{"n_layer": 9, "d_model": 192, "n_head": 3, "n_kv_head": 3, "head_dim": 64, "d_mlp": 768, "vocab_size": 1024, "activation": "geglu", "norm": "layernorm", "norm_place": "peri", "norm_eps": 1e-06, "positions": "rope", "rope_base": 10000.0, "rope_fraction": 0.5, "qk_norm": false, "attn_scale": 0.125, "bias": "none", "tie_embeddings": true, "parallel_block": false, "extras": ["capped logits"], "init": "trunc", "init_std_qkv": 0.0433, "init_std_o": 0.0102, "init_std_up": 0.0433, "init_std_down": 0.0051, "optimizer": "muon_variant", "lr": 0.00857, "lr_mult_o": 1.5, "lr_mult_down": 2.0, "beta1": 0.93, "lr_head": 0.00843, "grad_clip": 0.5, "warmup_steps": 200, "schedule": "wsd", "decay_fraction": 0.866, "decay_shape": "pow", "final_lr_fraction": 0.0, "batch_tokens": [16384, 32768], "seq_len": 256, "doc_mask": false, "train_tokens": 281800000, "steps": 12367, "dataset": "wikipedia_en"}
MLP neurons of a small language model. Each row is named by its layer, matrix (gate and up: input weights) and neuron, and shows model dimensions 16-143. Each number is 128 + 24 x the weight over its row's rms, rounded and kept within 0 to 255. A neuron's up and down rows have the sign that makes its largest values positive.
Before each neuron's rows, "fires after" lists the tokens most often just before its 100 highest values on Wikipedia text that the model never trained on. A number after a token or word is its count.

fires after: "9" 38, "8" 16, " " 14, "0" 6, "ir" 6, "7" 4
L3.gate412 [158 148 167 116 117 107 175 136 151  87 132 127 138 134 111 138 148  95 163 115 120 111 126  81 114 111 134 154 115 124 121 138 107 118 119 134 118 115 103 145 140 155 146 118 175 109 126 145 127 142 132 106 152 146 175 145 162 161 105 104 125 133 183  99 105 141 127 131  79 153 125 126 137 132  99 155 165 136 113 131 135 135 151 107 129  96 130 118 121 116  99 108 117 145  77 173 143 129 139 137 137 128 163 130 150 121 109 139 105 101 143 121 116 139  90 118 113 108 100 119  93 126 167  77 149  90 161 118]
L3.up412 [128 128 136 122 143 144 128 139 165 179 142 133 135 114 123 147 173 108 130 121 127 149 113 135 145 124 117 118 108 127  99  97 144 153 120  94 105 120 110 115 128 127 145 112 120 128  70 156 132 153 104 109  97 153 157 141 147  99 131 130 145 117 107 153 111 122 100 169 197  99 135 132 117 109 118 144 140 140  65 163 142 154 127 176 134 145 106 141 158 102 109 108 124 135 122  79  85 119 158 150 126 154 131 122 118 117  98 142 136  97 149  95 102 172 121 127  94 120 138  92 137 160 159 106 150 123 144 132]

fires after: " " 59, "1" 11
L4.gate659 [115 125 124 132 162 156 122 125  99 100 101 101 110 141 111 168 187 121 152 129 120 143 112 140 153 175 110 172 129 162 106  97 175 138 118 125  95 170 132  96 132 151  94  93 131 132 154 105 137 138 167 122 113 140 125 163 144  98 170 111 107 118  83  93 131 140 171 161 111 128 112 119 107 126 130 145 158 105 165 108  92 109 150 153 130 112 103 134 182  94 136  77 114  81 133 123 152 147 137 157 101  99 119 145 116 110 105 118 138 137 103 129 126  98 127 134 146 119 108  93 102 155 145  88 132 139 160  94]
L4.up659 [107 142 111 136 127 135 120  80 137 101  86 106 102 143 134 150  96 132 149 101 108 106 116 145 104 159 134 127 144 139  97 120 109 144 110 121 120 131 132 135 152  96 115 128 141 108 103 147  91 147 104 113 151 162 167 173 131 142 136 142 156 113 119 105 117 154 139 158 117 130 171 147 125  96 129 130  90 134 154 131  94 138 177 138 150 159 100 132 107 109 100 127 126 124 124  99 111  77 135 162 124 148 122 158 132 146 119  93  92 154  98 153 110 118 154 102 127 159 156 137 154 129 101 153 143  97 125 185]

fires after: "0" 29, "7" 8, " " 8, "6" 7, "5" 7
L4.gate203 [163  81 107 122 125 155  81 154 140 135 116 156  99 142 142 135 117 121 145 141 152  73 159 131 120 130 154 135 118 111 150 113 126 141 119 125 122 133 126  94 121 126 156  83 112 137 197 131 161 151 144 114 131 109 155 132 103 104 138 116 100 132 138 130 122 157 133 120 132 127 114 120 112 147 168 144 134 118 177 141 148 114 145 123 152 127 154  92  99 142 118  93 155 157 109 107 153 123  92 109 125 117 156 127  91 108 102  96 174 129 159 140  81 129 165  87 184 128 103 112  70  98 117 162 138 114 130 157]
L4.up203 [ 87 126 140 131 151 136 132 129 169 113 184  91 112  97 148 184  65 141 111  85 118 108  84 123 135 112 151 135 112 128 133 129 128 119  80 134  92 117 133  86 132 144 119 136 130 153  94 172 164 109 161 117  96 163 111 159 149 140 141 133  98 105 122 111 124 129 118 141 123 151 124  98 137 146 105 153 175 115 112 135 108  72 103 111 177 151 128 139 127 128 127 178 134 137 108 138 129 131 160 104 147 124 126 160 122 153 113 142 127 138 155 118 114 134 111  99 105  99 134 163 121 117 150 134 110 145  99  93]

fires after: "9" 70, "7" 10, "6" 5, "1" 4
L3.gate612 [138 124 163 133 145 147  96 140 143 125 120 122 129 175 138 162 161 126 153 153 144 118 130 159  74 123 125 157 109 104 144  87  98 151 143 125 123 124 149 135 113 146 123 115 172 140 115 130 135 143 130 141 116 111 150 121 124 149 135  82  98 133 127 122  95 134 111 107 149  77 139  80 161  85  97 164 112 126 138 151 137  87 154  71 109 131 131 127  91 120  82 109 107 116 140 165 136 141 121 135 192 155 163 117 124 136 137 122 152 192 155  76 105 126 110 114 121 133 109 122 119  84 145  84 127 104 110  97]
L3.up612 [143 145 195  82  96 140 123 173 128 123 122 100 146 141 133 166 141  93  96 141 111 134 115 161 141 144  96 142 114 105 121 162 134 117 124 139 104 152 154 145 103 112 128 108 138 131 172  94 155 136 100 134 100 130 125 140 113 171 148  98 210 120 120  99  79 127 114 114 105 104 137 104 166 127  98 181 158 105 113 149 137 178 182 135 148 154 128 124 122 154 134 156 147 121 143 122 111 141 146 115 116  93  96 119 112 133  96 108  82 146 117 150  64 149 135 124 132 138 147 135 104 111 142 125 143 120 167 143]

fires after: "\n" 100
L3.gate104 [127 139 108 123 129 177 137 149  91 145 132  77 148 112 172 102 130 110 165 179 136 152 118 115  89  77 147 155 152 135 138 159 158 101 120  82 118 126 141 111 102 103  87 107 163 105 145 156 170 142  92 146 101 119 165 136 147 111 121 153 115  95 105 116  99 114 148 134 113 108 132 159 152 135 146 124 154 114 162 148 142 129 139 139 120 110 141 109 178 173 113 116 143 128 104 127 137 141 112 150 144 113 159 119 124 154  77  97  78 129 138 146  89 131 116 148  87 132 140 115 135  89 119 137 107 118 145 132]
L3.up104 [157 131 146 122 118 157 127 115 141 121  69 153 140 112 133 113 132  90 134 167 148 144 144 111 123 147 101 124 115 125  89 121 132 121 134 104 128 141 120 150 128  98  55 123 134 113 173 127  85 127  80 120 126 123 139 165 122 125 135 122 138 129 125 135 143 147 152 130  91 141  87 153 109 145 125  92 116 100 118 143 144 114 130 134 154 113 144  78 161 137 119  78 148 125 138 153 128 122  72 168 113  95 134 151 113 159  85 124  99 129 150 147 146 167 159 150 142 156  98  85 125 127 145 102 158  81 128 125]

fires after: " " 25, "1" 20, "#" 13, "ou" 9, "ed" 8
L3.gate125 [170 131 119 173 146 111 142  98 143  86 115  92 141  77 100 150 142 117 107 129 170  99 118 146 155 122 118 154 137 162  96 137 133 139 157 129 109 100 158 104 142 136 102 117 147 107 146 114 148 122 152 101 119 104  89 134 111 122 138 124 104  92 120 149 150 157 108 170 121 134 129 123 121 125 106 141 136 143  53 105 144 103 130 136 145 149 116 132 118 135 143 113 130 105 163  93 172 132 119  85 140 103 123 159 144 135 113 150 130 173  98 156 127 170 163 123 149 202 152 141 130 127 135 119 108 124 160 109]
L3.up125 [144 120 135 119 137 104 147 144 103 110 133 140 124 141  88 128 121 138 130 119 114 119 132 116 133 137 106  92 133  95 109 131 192 126 140 133 108 122 122 140 144 114 159 157 153 123 109 123 140  97 153 139 115 117 131 158 153 140 136 159 143 110 108 122 110 186 111 129 118 112 127 120  92 132 110 158 106 133 124 146  76 143 143 146  71 119 117 135  94 123 140  98 120 123 152  80 146 143 120 137 109 162 134 130 145 150 104 157 142 135 153 152 155 164 119 130 158 135 102 118 140 107  57 120 128 149 139 178]

fires after: " V" 19, " v" 19, " in" 14, "v" 11, " S" 7
L4.gate180 [134  97 130 152 163 162 133 119 100 157  86 154 122  84 120  89 155 125 137 119 128  97 127  78 163 130 146 100 110 125 108 111 112 138 121 138 140 136 148 149 108 125 124 141 134 106 107 133 133 141 140 152 180 138 129 127 133 141  95 144  90 132 143 113 119 103 165 167 142 156 127 131 104 126  73  94 119 119 192 110 102 134 168 135 184 111 102 162 147 155 106 128 123 147 138 125 122 161  96 119 125 104 128 132 131 116 134  95 115 163 118 136 137 122 154 133  98 115  85 168 170 131  96 148 146 183 132 124]
L4.up180 [109  91  86 148 178  95 137  90 139 144  77 146 170 169 166 145 189 115 176 110 132 112 104 105 118 109 143 126 128 106 115 129 116 122 109 157 122 127 122 188 148 149  67 127 150 106 130 103 118 133 124 109  93 146 131 116 126 135 157 172 165 114 126 157  87 119 115 114 125 109 130 116 127 157 161 111 130 113 125  96 153 126 188 117 110 111 103 119 123 102  98 141 110 173  89 156 151 145 119 113 145  80 129 158 114 108 112  95  84 159 124 127 129 112 135 152 129 126 112 116 120 141 108 136 107 189 157 145]

fires after: "1" 25, "2" 20, "0" 10, "5" 8, "4" 7, "3" 6
L4.gate522 [131 163 135 140 149 161 156  91 107 158 127 123 124 112 143 159 102 153 100 127 100 110  70  99 115 133 150 105 127 150 153  97 161 163 131 142 104 126 163 152 127 106 173 117 152 136 107  94 117  61 180 137 142 177  86 162 127 117 120 138 136 168 108 148 130 168 125  77 149 155 132 109 135 116 149 148 116 102 109 121 157 135 140 149 139 119 132 140 109 133 137 107 155 133 154 111 122 114 113  79 114 147 161 148 108 111 104 113 171 117 158 145 119 118  95  59 142 116 172 130 156 169 157 183 103  83 125 129]
L4.up522 [157 134 116 151 159 165 101 104 177 152 131 107 134 142 139 172 130 138 123 118 152 127  75 128 133 112 116 111 120 136 134  93 145 145 103 132  80  86 158 142 121 138 103 100 124 125 117 122 111 116 140 147 118 127 150 128  91 162 122 116 151 149 107 119  97 164  76 103 164 181 129 156 158 144 128 155 133 106 151 156 154 141  88 138 138 146 105 137  92  98 162 125 139 149 103  99 125 131  82 131 125 116  84 136 140 108 138 138 150 135 175 140  99 126 131  84 157 119 143 140 112 135 112 119 118 176 121 136]

fires after: "8" 16, "5" 12, " H" 12, "4" 10, "6" 9, "0" 8
L4.gate486 [144 149 137 147 165 137 155 148 116 179 149  97 116 174 105 133 127 148 117 131 110  95 144 109 146 126 171 130 141 121 111 101 142 151 139 134 134 150 176 156 113 137 142 116 137 176 107 103 138 142 116 155 106  77 163 125 141 126 139  99 111 140 145 110  88 150 111  84 150 125 118 137 159 124 143 112 124 127 151  97  96 137 141 115 128 121 137 136 115 160  96 150 144 114 162 165 154 141 129  89 156 111 167 131 132 150 141 136 138 141 123 150  84 141 131  81 113 116 132  84 119  95 113 151 104 114 116 139]
L4.up486 [107 130 158 119 114 113 133 109 102 111 167 141 137 136 172 141 141  93 125 117 135 136 119 147  77 155 139 158  69 156 173 108 120  94 141 166 114 168 177 120 134 136 130 141 129 145 162 148 150 127 165  88 108 117 131 123 107  90 189 168 108 124 117 120 152 102 109 145  82  89 102 137 115 122 133  92 140 121 107 159 145 158 143 137 170 102  94  95 133 117 129 110  88 127 114 123 113 101 148 119 118  91 135 123 181  97 104 117 104 103 101  98 119 105 117 111 135 113 177 159  82 133 146 152 148 145 142 133]

fires after: "0" 46, " th" 16, "F" 10, " F" 10, "h" 7, "-" 5
L3.gate593 [107 133  91 117 169 112 183 113 140  93 122 119  88 153  78 137 135 167 111  75 107 120 133 117 138 131 144 162  98 138 145 127 112 112 128 106 120 122 141 126 128 128  92 179 149  98 139 139 137 127 113 150  93 158 149 113 131 125 138 149 122 134 122 115 135 130 106 111  97 127  98 161 132 156 122 163  96 133 160 140 160 120 121 140 158 122 121 122 122 125 152 129 124 121 136  78 143 120 119 143 102 137 111 125 130  81 162 111  99 150 142 161 146 127 128 176 114 162 139 153 110 149 153 109 120 131 156 156]
L3.up593 [167 154 128 111 115 150 151 128 154 143 135 120 135 123 104 112 108 128 118 177 114  91 183  77 157 133 140 135 106 114 114 126 101 100 127 111 119 142 162 119 162 153 124  75 133 107 110 109 128 136 166 137 139 184 112 124  88  90  90 102 105 105 112 164  98 131  99 117 116 124 130 115 149 111 157 126  85 131 152 161 140 125 112 141 119 132 134 107 116 140 148 141 141 126 116 115 123  92 124 120 130 153 141 114 150 155 136 140 107 159  95 147 139 127  94 161 112 151 127 137 149 143 128 108  99 127 135 141]

fires after: " " 44, "0" 19, "9" 11, "7" 10, "8" 8
L3.gate407 [175 139 139 138 116  94 175 173 123  77 105 127 107 114 121 145 121 148  71 121 103 171 144 125 114 118 148 111 142 158 148 124 137 105 110 109 126 133 135 123 111 155  98 128 124 122 158 123  76 166 149 106  61 124 128 116  98 144 120 120 143 118 144 139 111 138 133 145 123  75 113 109 162 130 132 164 143 124 142 113 135 125 117  70 123 128 144 183 138  94 121 118 119 105 138 100 139 158 196 154 109 146 134 150 134 161  81 149 138 181 148 164 131 139 104 100 129 151 104 133 184  89 131 119 140 113 136 135]
L3.up407 [165 144 153 116 116 135 152 101 125 149 108 143 146 152 157 180 108 129 141 108 139 111 115 110 119 118  89 131  98 127 117 144 164 148 121  93 103 112 112 100 125 118  98  88 164  95 143 126 137 100 129  97  63 185 104 129  81 140 106 145 101  91 101 155  92 127 120 133 126 137  91 123 167 118 120 125 136  56 140 164 108 164 108  95 130 106 126 127 133 170 117 152 154 145 158  96 126 162 122 139 104  83 172 143 169 150 100  99 164 160 123 142 108  94 169 161 103 125 151  76 139 132 102 110 132 145 137 130]

fires after: " L" 19, " S" 12, "\n" 11, "er" 8, " C" 6, " T" 6
L3.gate520 [ 88 118 137 142 118 186 122  96 121 142  92  97 126 101 129 125 118  92  96 150 132 138 151 121 148 126 155 110 141 149 104 155  88 166 120 180 131 126 120 103 135 117 150 163 165 131 133 152 161 137  97 114 148 160 112 130 121  91 136  95 139  96 164 124 132 128 126  99  98 116 151 128 162  76 128  96 107 193  90 112  90 115 171 156 156 163 130 116 114 147 139 166 127 127 107 102 101 101 144 139 114  96 107 116 135 119 124 157 151 148 201 173  96  98 125 105 126 124 138 105 154 115 137 150 149 108 122 126]
L3.up520 [134 156 128 145 108 112 131 140 184 129 148 146 150 138 116 134 114 157 159 116 140 159 108  96 182 107 130 140 107 153 120  87 107 152 110 108  98 154 137 167 131 108  83 107 122 150 180 174 117 116 111 156 128 133 107 100 124 145 146 102  80 119 150 153 111  78 143 133  83  90 124 144 101 108 132 147 157 114  98 119 129 147 119 123 102 147 102 128  91 101 143  99 158 161  80 132 151 152 159 124 109 141 149 157 133 151 125 153 127 132 146 152 142 172  96 158 116 141 142 112 144 143 129 105 120 144 119 129]

fires after: " |" 16, ")" 13, "4" 12, "9" 8, "5" 7, "0" 7
L4.gate363 [157 145 139 125 135 122 173 115 118 145 137 141 135 111 148 136 125  92 136 170 130 132  93 164 123 162 116 100 126 117  90 116 110 128 127 121 128 136 168 150 122 172 124 114 167 146 159 132 103  84 116 118 156 116 120 140 126  85 148  99 135  99 143 140 156 129 115  87 104 135 136 124 135 125  93 128 137 120 144  82 117 159 152 153  93 124 147 171 105 126 103 139 131 147 123 155 117 114 116  69 146  80 137 136 142 146 108 129 155 124 156 124 135 100 123  95 129 110 126 120 138 108  94 148 186 139 122 114]
L4.up363 [160 112 142  65 137 112 111 144 154 133 125 104 119 104 167 159 108 153 115 149 106 103 132 122 118 124 124 110 104 154 103 173 115 113 162 113 133  66 134 163 141 144 125 167 131 134 143 117 156 123 143 130 120 125 154 124 128 100 135 131 136 104 114 135 117  98  80 117 162 145 116  70  85 108 122 123 134 145 150 111 123 157 144 153 183 113 129 147 138 116 146 120 141 160 140 119 129 108 123 122 131 103 119  74 153 167  97 106 116 181 145  64  85 106  76 100 160 132  96 150 104 146 126 150 125 179 127  96]

fires after: " " 69, "0" 9, "8" 4
L4.gate435 [139 136  75 149 147  99 122 127 171 119  81 143 146  85  91 143 156 114 144 128 145 113  79 177 132 163 168 141 109 152 107 126 139 131 134 117  71 165 140 140  98 125 157  92 141 156 135 107 152 124 155 123 121 138 139 100  75  88 135 126 132 136 101 157  86 153 133 105 164 127  83 136 129 103 124 172 118 100 162 147 145 152 152 132  90 144 150 100 118 146 123  97 163 159 127 127 171 131 121 125 149 120 122 142 103 112  59 125 129 121 191 143  94 151 135  82 161 123 148 122 122 137 130 131 158 173 112 135]
L4.up435 [140 147 106 118 139 150  74 111 175 177 156 116 107 108 122 134  72 153  76 113 148  98 147  84 145 103 143 137 124  65 174 103 154 151 155 110 133 103 140 151 100 143 126 131 140 128 114 124 130 157 125 143 111 133 112 163 136 161 105 125 143 131 129 121 138 120  97 173 108 158  97 147 141 175 106 161 104  89 118 157 135 119 135 107 182 130 158  92 116 142 122 111  89 172 147 108 131 128  93  75 142 150  96 108 100 137 118 149 175 112 170 162 123 157 144  86 147 129 130 128 116 139 131 166  83 127 155 153]

fires after: "o" 22, "ow" 15, "u" 13, "ou" 8, "a" 8, "O" 5
L3.gate79 [131 133 128 138 119 164 126 114 146  91 132 149 139 169 114 118 158 138 156 179 117 140 105 168 143 120 155 108 123 136 106 139 131 118 105 134 105 144 130  94 119 127 138 175 137  67 130 138 106 129 133 101 151 122 144 162  96 143 154  90 114 137  66 154 152 151  92 172 108 119 116 129 109 117 187 104 101 123 137 169 119 106 156 143 106 122 175 117 155 157 108 132 118 107 150 158 161 105 119 150 171  78 110 143 145 110 119 122 147 112 141  85 131 132 140 154 138 136 125 113 157  94 139 108 156 152 146 115]
L3.up79 [160 112 103 144 155 130 105 172 153  80 109 150 184 129 115 109 168 129 154 117 107 133 104  95 198 104 156 110 138 111 123  96 141 126 108 109 136  95 157 171 177 130 106 109 128 138 119 152 130  91 124 134 120 116 144 171 181  95 170 142 139 149 158 152 133 112 118 163  90 130 124 100 113 117 147 178 152 132 137 126  75 102 105 132 128  81 125 131 101 138  96 117 166 153 122  94 135 120 135 121 184  75 119 136 146 122 112 152 137 119 143 145 105 101 100 131 134 134 111 101 135 161  95  80 146 129 173 125]

fires after: " c" 31, " C" 17, "a" 11, "o" 11, " " 9, "i" 8
L3.gate599 [150 169 152 115 113 143 124 159 152 123 111 126  91 104 109 163 161  99 147 131  98 162 111 112 179  97 167  93 115 165 102 130 106  93 137 147 102 115 119 114 156 109 134 115 145 115 138 125 118 144 176 111 152 144 136 104 159 125 120 110 127 126 143 117 146 158 138 131 115 158 134 129 143 136 153 122 144 152 145 195 187 143 102 124 119 150 145 138 102 134 122  96 112 119 160  78 124  80 133 152 135  77 158 123 149 130 117 142 137 132 133 115 127 156  87 154  92  92 126 134  99 124  86 166 168 132 138  91]
L3.up599 [132 188 128 155 120 157 122 165 141 159 134 174 148 133 159  79 125 134 109 115 132 100 138 148 128  72 153  99 108 120  85  77 129  91 120 121 137 124 143 159 106 116 156 145 117  79  90 130 146 137 114 112 124 156 112 123 144 165 156 111 167  80 144 152 164 161 134 161 116 121 104 162 157 107 137 156 140 125 157 139 155 120 123  93 133 113 115 114 151 149 103 162 154 128 180 113 138 137 151 154 151 140  98 112 114 110 102 128 125 118 132 142 107 110 111  79 152 120  71 150  92 122 113 160 162 162 118 106]

fires after: " S" 36, " R" 21, "ch" 8, "8" 5, " C" 5, " B" 5
L3.gate583 [ 91 122 109 148 103 158 118 144 161 113  92 150 109 106 136 130 109 178  95 125 163 160 126  91 158 169 160 129  99 116 130  69 132 154 123 144 126 136 117 110 141 145 102 146 146 120 120 142  85 144  91  95 140 131 114  70  89 128 132 131 146 137 108 131 172 195 150  96 137 139 136 117 158 127 102 147 118 147  97  84 108 138 137 125 139 145 130 132 135 138 169 142 155 133 120 143 156  75 104 131 118 114 119 134 108 123 144 126 122 131 136 111 111 101 142 134 117 159 117 150 138 111 123 134 154 115 131 126]
L3.up583 [135 131 113 132 143 130 123 136 157 159 140 110 135 114 119 106 143 139 147 133 148 135 120  86 133 117 106 192 107  94 114 136 128 118  71 154  84 116 126 148 108 109 121 112 164 150 117 155 107 102 132 135 130 156 144  58 132 146 144  88  97 102 165  95 111 137 105 155 103 118 131 147 114 117 121 134 143 145 109  86 161 154 136 146 102 137 118 165 131 152 139 116 123 173  97 137  88 104 178  84 134 171 125 121 143 142 147  99 106 105 176 127 109  99 114  90 120 153 188 132 126 129 130 133 133 152 134  57]

fires after: " a" 26, " A" 21, "am" 19, " the" 8
L3.gate537 [125 146 164 154  73 132 150 124 136 136 158 104 158 113 108 124 101 157 100 169 100 105 109 179 120 103 112 122 124 157 120 128 131 118 114 175 120  94 134 138 140 132 116  96 130 108 172 137 132 128 122 141 104 128 131 116 104 105 119 190 124 117 170 122 152 110 132 153  88 162 140 102 171 114 110 119 154 132 112 108 100 148 103 128 155 143 148 133 134 148 120  86 134 125 151  92 122 132 127 155 147 117 104 168 163 131 121  98 138 156 147  66 138 143 155 120 116  87 115 168 141 173  74 127 128 120 147 125]
L3.up537 [173  94 119 127 119 131 123 115 145 139 159 155 114 139 124 111 110 136 113  91  99 144 107 143 134 115 111 111 115 120 141 141 134 135 171 124 132 126  93 190 142 101  99 157 140 104 197  66  72 106 177 100 122 141 118 116 148 101 121 120 159 141 136 107 151 143 154 104 122 112 142  97 143 128 128 183 152 116 138 147 123 143 154 121  77 136 111 108 148 146 159 108 147 124 120 100 140 157 115  88 147 146 138 145 151 143 150 126 153 117 115 121 155 153 140 111 137  98 134 127 140 161  56 139 140 126 121 145]

fires after: "0" 34, "6" 12, "3" 10, "5" 10, "4" 9, "1" 8
L4.gate15 [124 182  79 130 148 180 153 132 139 129  93  76  57 127 133 137 170 124 151 130 137 135 155 133 129 100 148 126  66 115 144 137 159  90 133 131 103 114  86 160 122 111 112 143 165 136 145 165 116 121  95 120 152  91 123 133 101 128 142 145 146 127 152 107 142 161  87 127 133 129 131 116 149 106 139 179 132 127 138 129 128 101 136 147 109  87 152 123 109 155  98 156 117 118 123 113 152 131 168  81 155 115 128 112 150  94 135 158 119 109 109 172 158 140 111 103 137 101 160 104  73 134 144 158 132 158 112 133]
L4.up15 [127 166 140 121 144 100 152 169 150 123 142 128 131 134  97 139 118 109 121 146 128 166 151 120 143 115 117 149 102 106 151 140 104 101 136 171 140 135 138 181 176 131 106 120 134 102 130 180 137 102 125 113 156 104 112 147 126 165 163 130 138 109  71 114 156 141 147  98 135 101 143 135 140  99 129 106 151 134 134 114 120 106 164 147 158 109 108  85 104 123  89 120  69  77 138 141 115  86 139 136 118 115 142 111 118 137 165 136 168 113 139 142 151 143  80 126 120 149 149 118  93 151  75 107 108 130 135 114]

fires after: " " 31, "3" 22, "2" 12, "1" 10, "5" 9
L3.gate354 [109 156 143 146 125 152 112 168 143 101 120 101 114 112 147 157 119 163 128  85  82 105 127 120 160 120 137 116 115 169 126 124 104 162 104 129  79  84 135 112 154 136 129 137 147 107 147 142 140  84 119 119 111 117 122 167 110 132 150 102 125 152 123 172 119 146 162 170 102 130 139 123 135 128 107 176 115 109 130 127 112 169 118 102 182  96 160 126  94 115 105 149 150 105 128 148 162 124 106  79 101 119 104 171 121 176 103  88 118 104 132 154 101 123 137 181 139 108 128 156 134 151 121  99 129  66 110 144]
L3.up354 [144 147 159 127 109  88  95 129 115 141 146 153  85 143 143  90  92 145 109 129 100 135 114 117 139 152 123 133  84 123  93 135 171 148 167 132  95 149 119 160 113 119 144 103 146 146 138 124  94 113 180 114 122 132  97 142 140 144 123 140 128 137 114 113  77 112 116 173 133 149 138 161  88 115 142 130 119 119 140 132 123 118 127 149 119 138 129 115  96 105 109 104 114  61 148 125 135 172 130 113 125 118 154 168 126 156  85  73 101 145 131 115 192 108 169 138 146 106 117 129 138 152 153 147 123 136 124 127]

fires after: "\n" 100
L4.gate126 [124 104 166 170 125 133 109 135  92 125 131 120 169 106 122 126  76  64 143 150 141 167  64  99 135 105 129 112 139 124 127  97 128 106 103 106 119 163 126 101 133 180 156 104 130 116 152 131 105 150 142 129 138 154  92 110 114 160 127 112 109 136 139 109 146 151 141 130  91 131 145 121 133 155 102  97 111 125 146 146 109 110 107  89 128 111 103 118 161 125 134 107 108 179 113 119 114 183 102 181 153 135  81 101 145 152 113  84 135 140  91 160 138 140 147 157 132 138 132 134 123  98 123 112 107 130 149 154]
L4.up126 [136 129 116 147 134 171 128 103 126  96 126 125 120 112 126 124 151 118 114 136 164  62 108 109 114 139 103 155 166 147 129 102 104 137 120 131 124 114 112 135  92  87 127 103 119 100 102 145 113 124 189 130 121 155 132 164 159 181  99 100 163 102 123  84  94 116 130 137 109 156 122 154  93 125 105 128  99 152 125 152 153 120 104 124 141 102 169 106 157 154 129  91 150 104 108 125 152 150  79 141  97 137 125  78 129 159 141 121 129 102 180 107 161 154 100 190 172 115 145 124 134 141 141 113 166  92  94 129]

fires after: "v" 20, "s" 17, "em" 12, "m" 7, " v" 6
L4.gate1 [139 144 122 132  38 186 127 122  76 103 123 154 161 122 116 116 129 103 131 123 144 129 131 140 104 148 101 167 110 112 104 123 117 137 138 100 142 106 118 131 155 147 112 141 134 166 131 137 137 102  79 170 148  86 135 107 137 146 137 109  95 115 141 162 145 106  82  96  53 124  95 122 114 114 130 150 136 112 116 151 154 133 151 133 119 140 138  95  98 124 109 105 104 158 125 156 152  75 114 128 107 108 124 162 155  82 146 127 150 147  99 184 136 164 124 145 100 164 155  77 103 156 166 116 128 135 119 134]
L4.up1 [129 125 120 103 143 134 123 117 102 124 111 162 105 123 147 125 101 114 142 122 142 158 156 122  86 109 114 118 120 135  84 134 142 134 104 110 102 140 117  88 116 118 133 135 124 113 135 131 120 177 158 131 150 171 138 174  87 153  97 124 185  97 108 129 111 110 137  95 131 144 125 120  98 146 125 114 138 149 134 149 142 142 123 139 174  99 135 220 130 128 103 158 168 141  93 141 112 152 131 106 143 123 162  65 140 160 171 133 115 126 131  92 142 113 119 111 169 175 119  96 115 133 137 123 159  98 117 137]

fires after: "n" 16, "s" 14, "v" 9, "o" 6, "g" 5
L4.gate625 [150 105 123 124 154 137 168 138 116 123 118 127 176 169 112 129  88 148 125 120 135 143 131 150 163 169 107 172 135  92 130 100 111 173  85  97 122 131 115 125 167 162 109 162 148 111 136 134  95 130 126 161 119 120 152 163 107 112 121  96 123 141 130 116 121 169 125 116  83 112 144 169 128  89 155 180 117  71 139 155 132 105 161 115 128 118 151 123 117 143  94 134 127 114 106 133 111  98 134 156 155 124 113 140 134 137 121  80 139 124 107 145 154 156 188 110 126 146 137 119 155 125 146 116 132 135 159 113]
L4.up625 [117 130 143 129 152 125 108 165 116  89 149 121 121 121 124 157 114 122 194 168 105 131 136 129 102 125 136 129 182 115 129 122 119 156  89 116 120 155  99 122 178 154 126 129 142 146 152 141 113 102 126 125 134 139 128 141 131 122 144 107 151 131 128  84 119 139  94 126  89 130 124 164 102 107 147 124 188  82  98 191 128 117 134 136 119 123  81 146 114  91 113 135 163 154 150 171  71 121 142  68 141 120 112 126 166 160 148 129 121 143 100 124 102 136 143  87 142 101 102  81 143 154 145 114 121 112 118 132]

fires after: " S" 36, " s" 18, " " 14, " k" 12, " b" 6, " B" 5
L4.gate83 [ 93 124 108  74  94  84 105 104 117 138 144 123 183 120 148 115 157 136  94  92 102 103 123  93 147 165 193  86 155 163 114  96  92 161 148 115 156 114 127 130  87 174  81  98 113 106 100 128 121 172 119 105 102 150 125 124  99 136 149 159 129 125 130 149 144 128 133 129 142 125 117  79  88  93 139 124 123 161 145 116 114 132 123 109 149 143 152 167 145  97 163 187 107 136 123 133 116  66 136 133 131 127  88 157  75 138 135 130  94 133 116 141 123 121 146 116 119 138 115 161 107 120 114 152 162 148 132 176]
L4.up83 [117 138 105 129 127 136 114 139 138 144 151 106 157 130 118 141 168 108 104  56 132 164 136 120 170 100 169 159 156 104 117 120 118 176 141 168 140 126 121 147 149 194 116 131 162 111  87 123  77 130 104 149 100 172 120 116 113 121 116 137 121  97 154 113 133 148 142 142 136 140 148 113 145 133 108 149 133 145 113 120  89 102 128 105 128 137 189 136 118 174 143 152 142 157 111 106 158  93 126 108  69 181 158  80 141  92 121 156 148 131 124 101 137 101 144  93 148 102 124  84 120 156 112 136  95 135 148 144]

fires after: "o" 19, " e" 12, "p" 8, "n" 6, "," 6, "a" 6
L4.gate488 [164 121 104 134 100 104 108 115 112 111 109 118 150 122  98 151 133 103 118 105 140 111 130 129 131  99 135 130 122 120 142 151 117 107  96 164 165 148  93 111 117 104 129 127 124 133 126 122 177 131 106  79 155 126 150 141 136 146 133 145 134 101 152 138 107 158 147 197  95 156 133 146 171 120 153 119  97 141 139 169 137 147  91 124 138 144 151 159 121 110 171 134 125  93 134 154 137 143 172  93  87 106 129  61  94 120 145 105 104 113  80 141 159 157 107 189 130  97 135 108 126  97 139 163 121 123 125 144]
L4.up488 [160  96  99 126 115  72 136 118 124 144 130 142  79 136 146 152  95 120 162  95 128 115 133 135 103 101 162 101 121 149 122 180 116 135 121 117 116 130 116 114 129 116 100 113 129 200 159 142 135 120  93 139 142 130 161 104 107 128 162  85 102 122 113 108 119 153 123 151  88 163 186 127 132 136 124 106  90 112 178 140 118 123 132 114 105 140 137 149 150 145 155 133 123 100 151 144 143 106 106 114 124 118 154 111 122 152  92 143 161  95 112 139 161 126 134  99 158 127  81 182 158 122 139 150  67 130 143 162]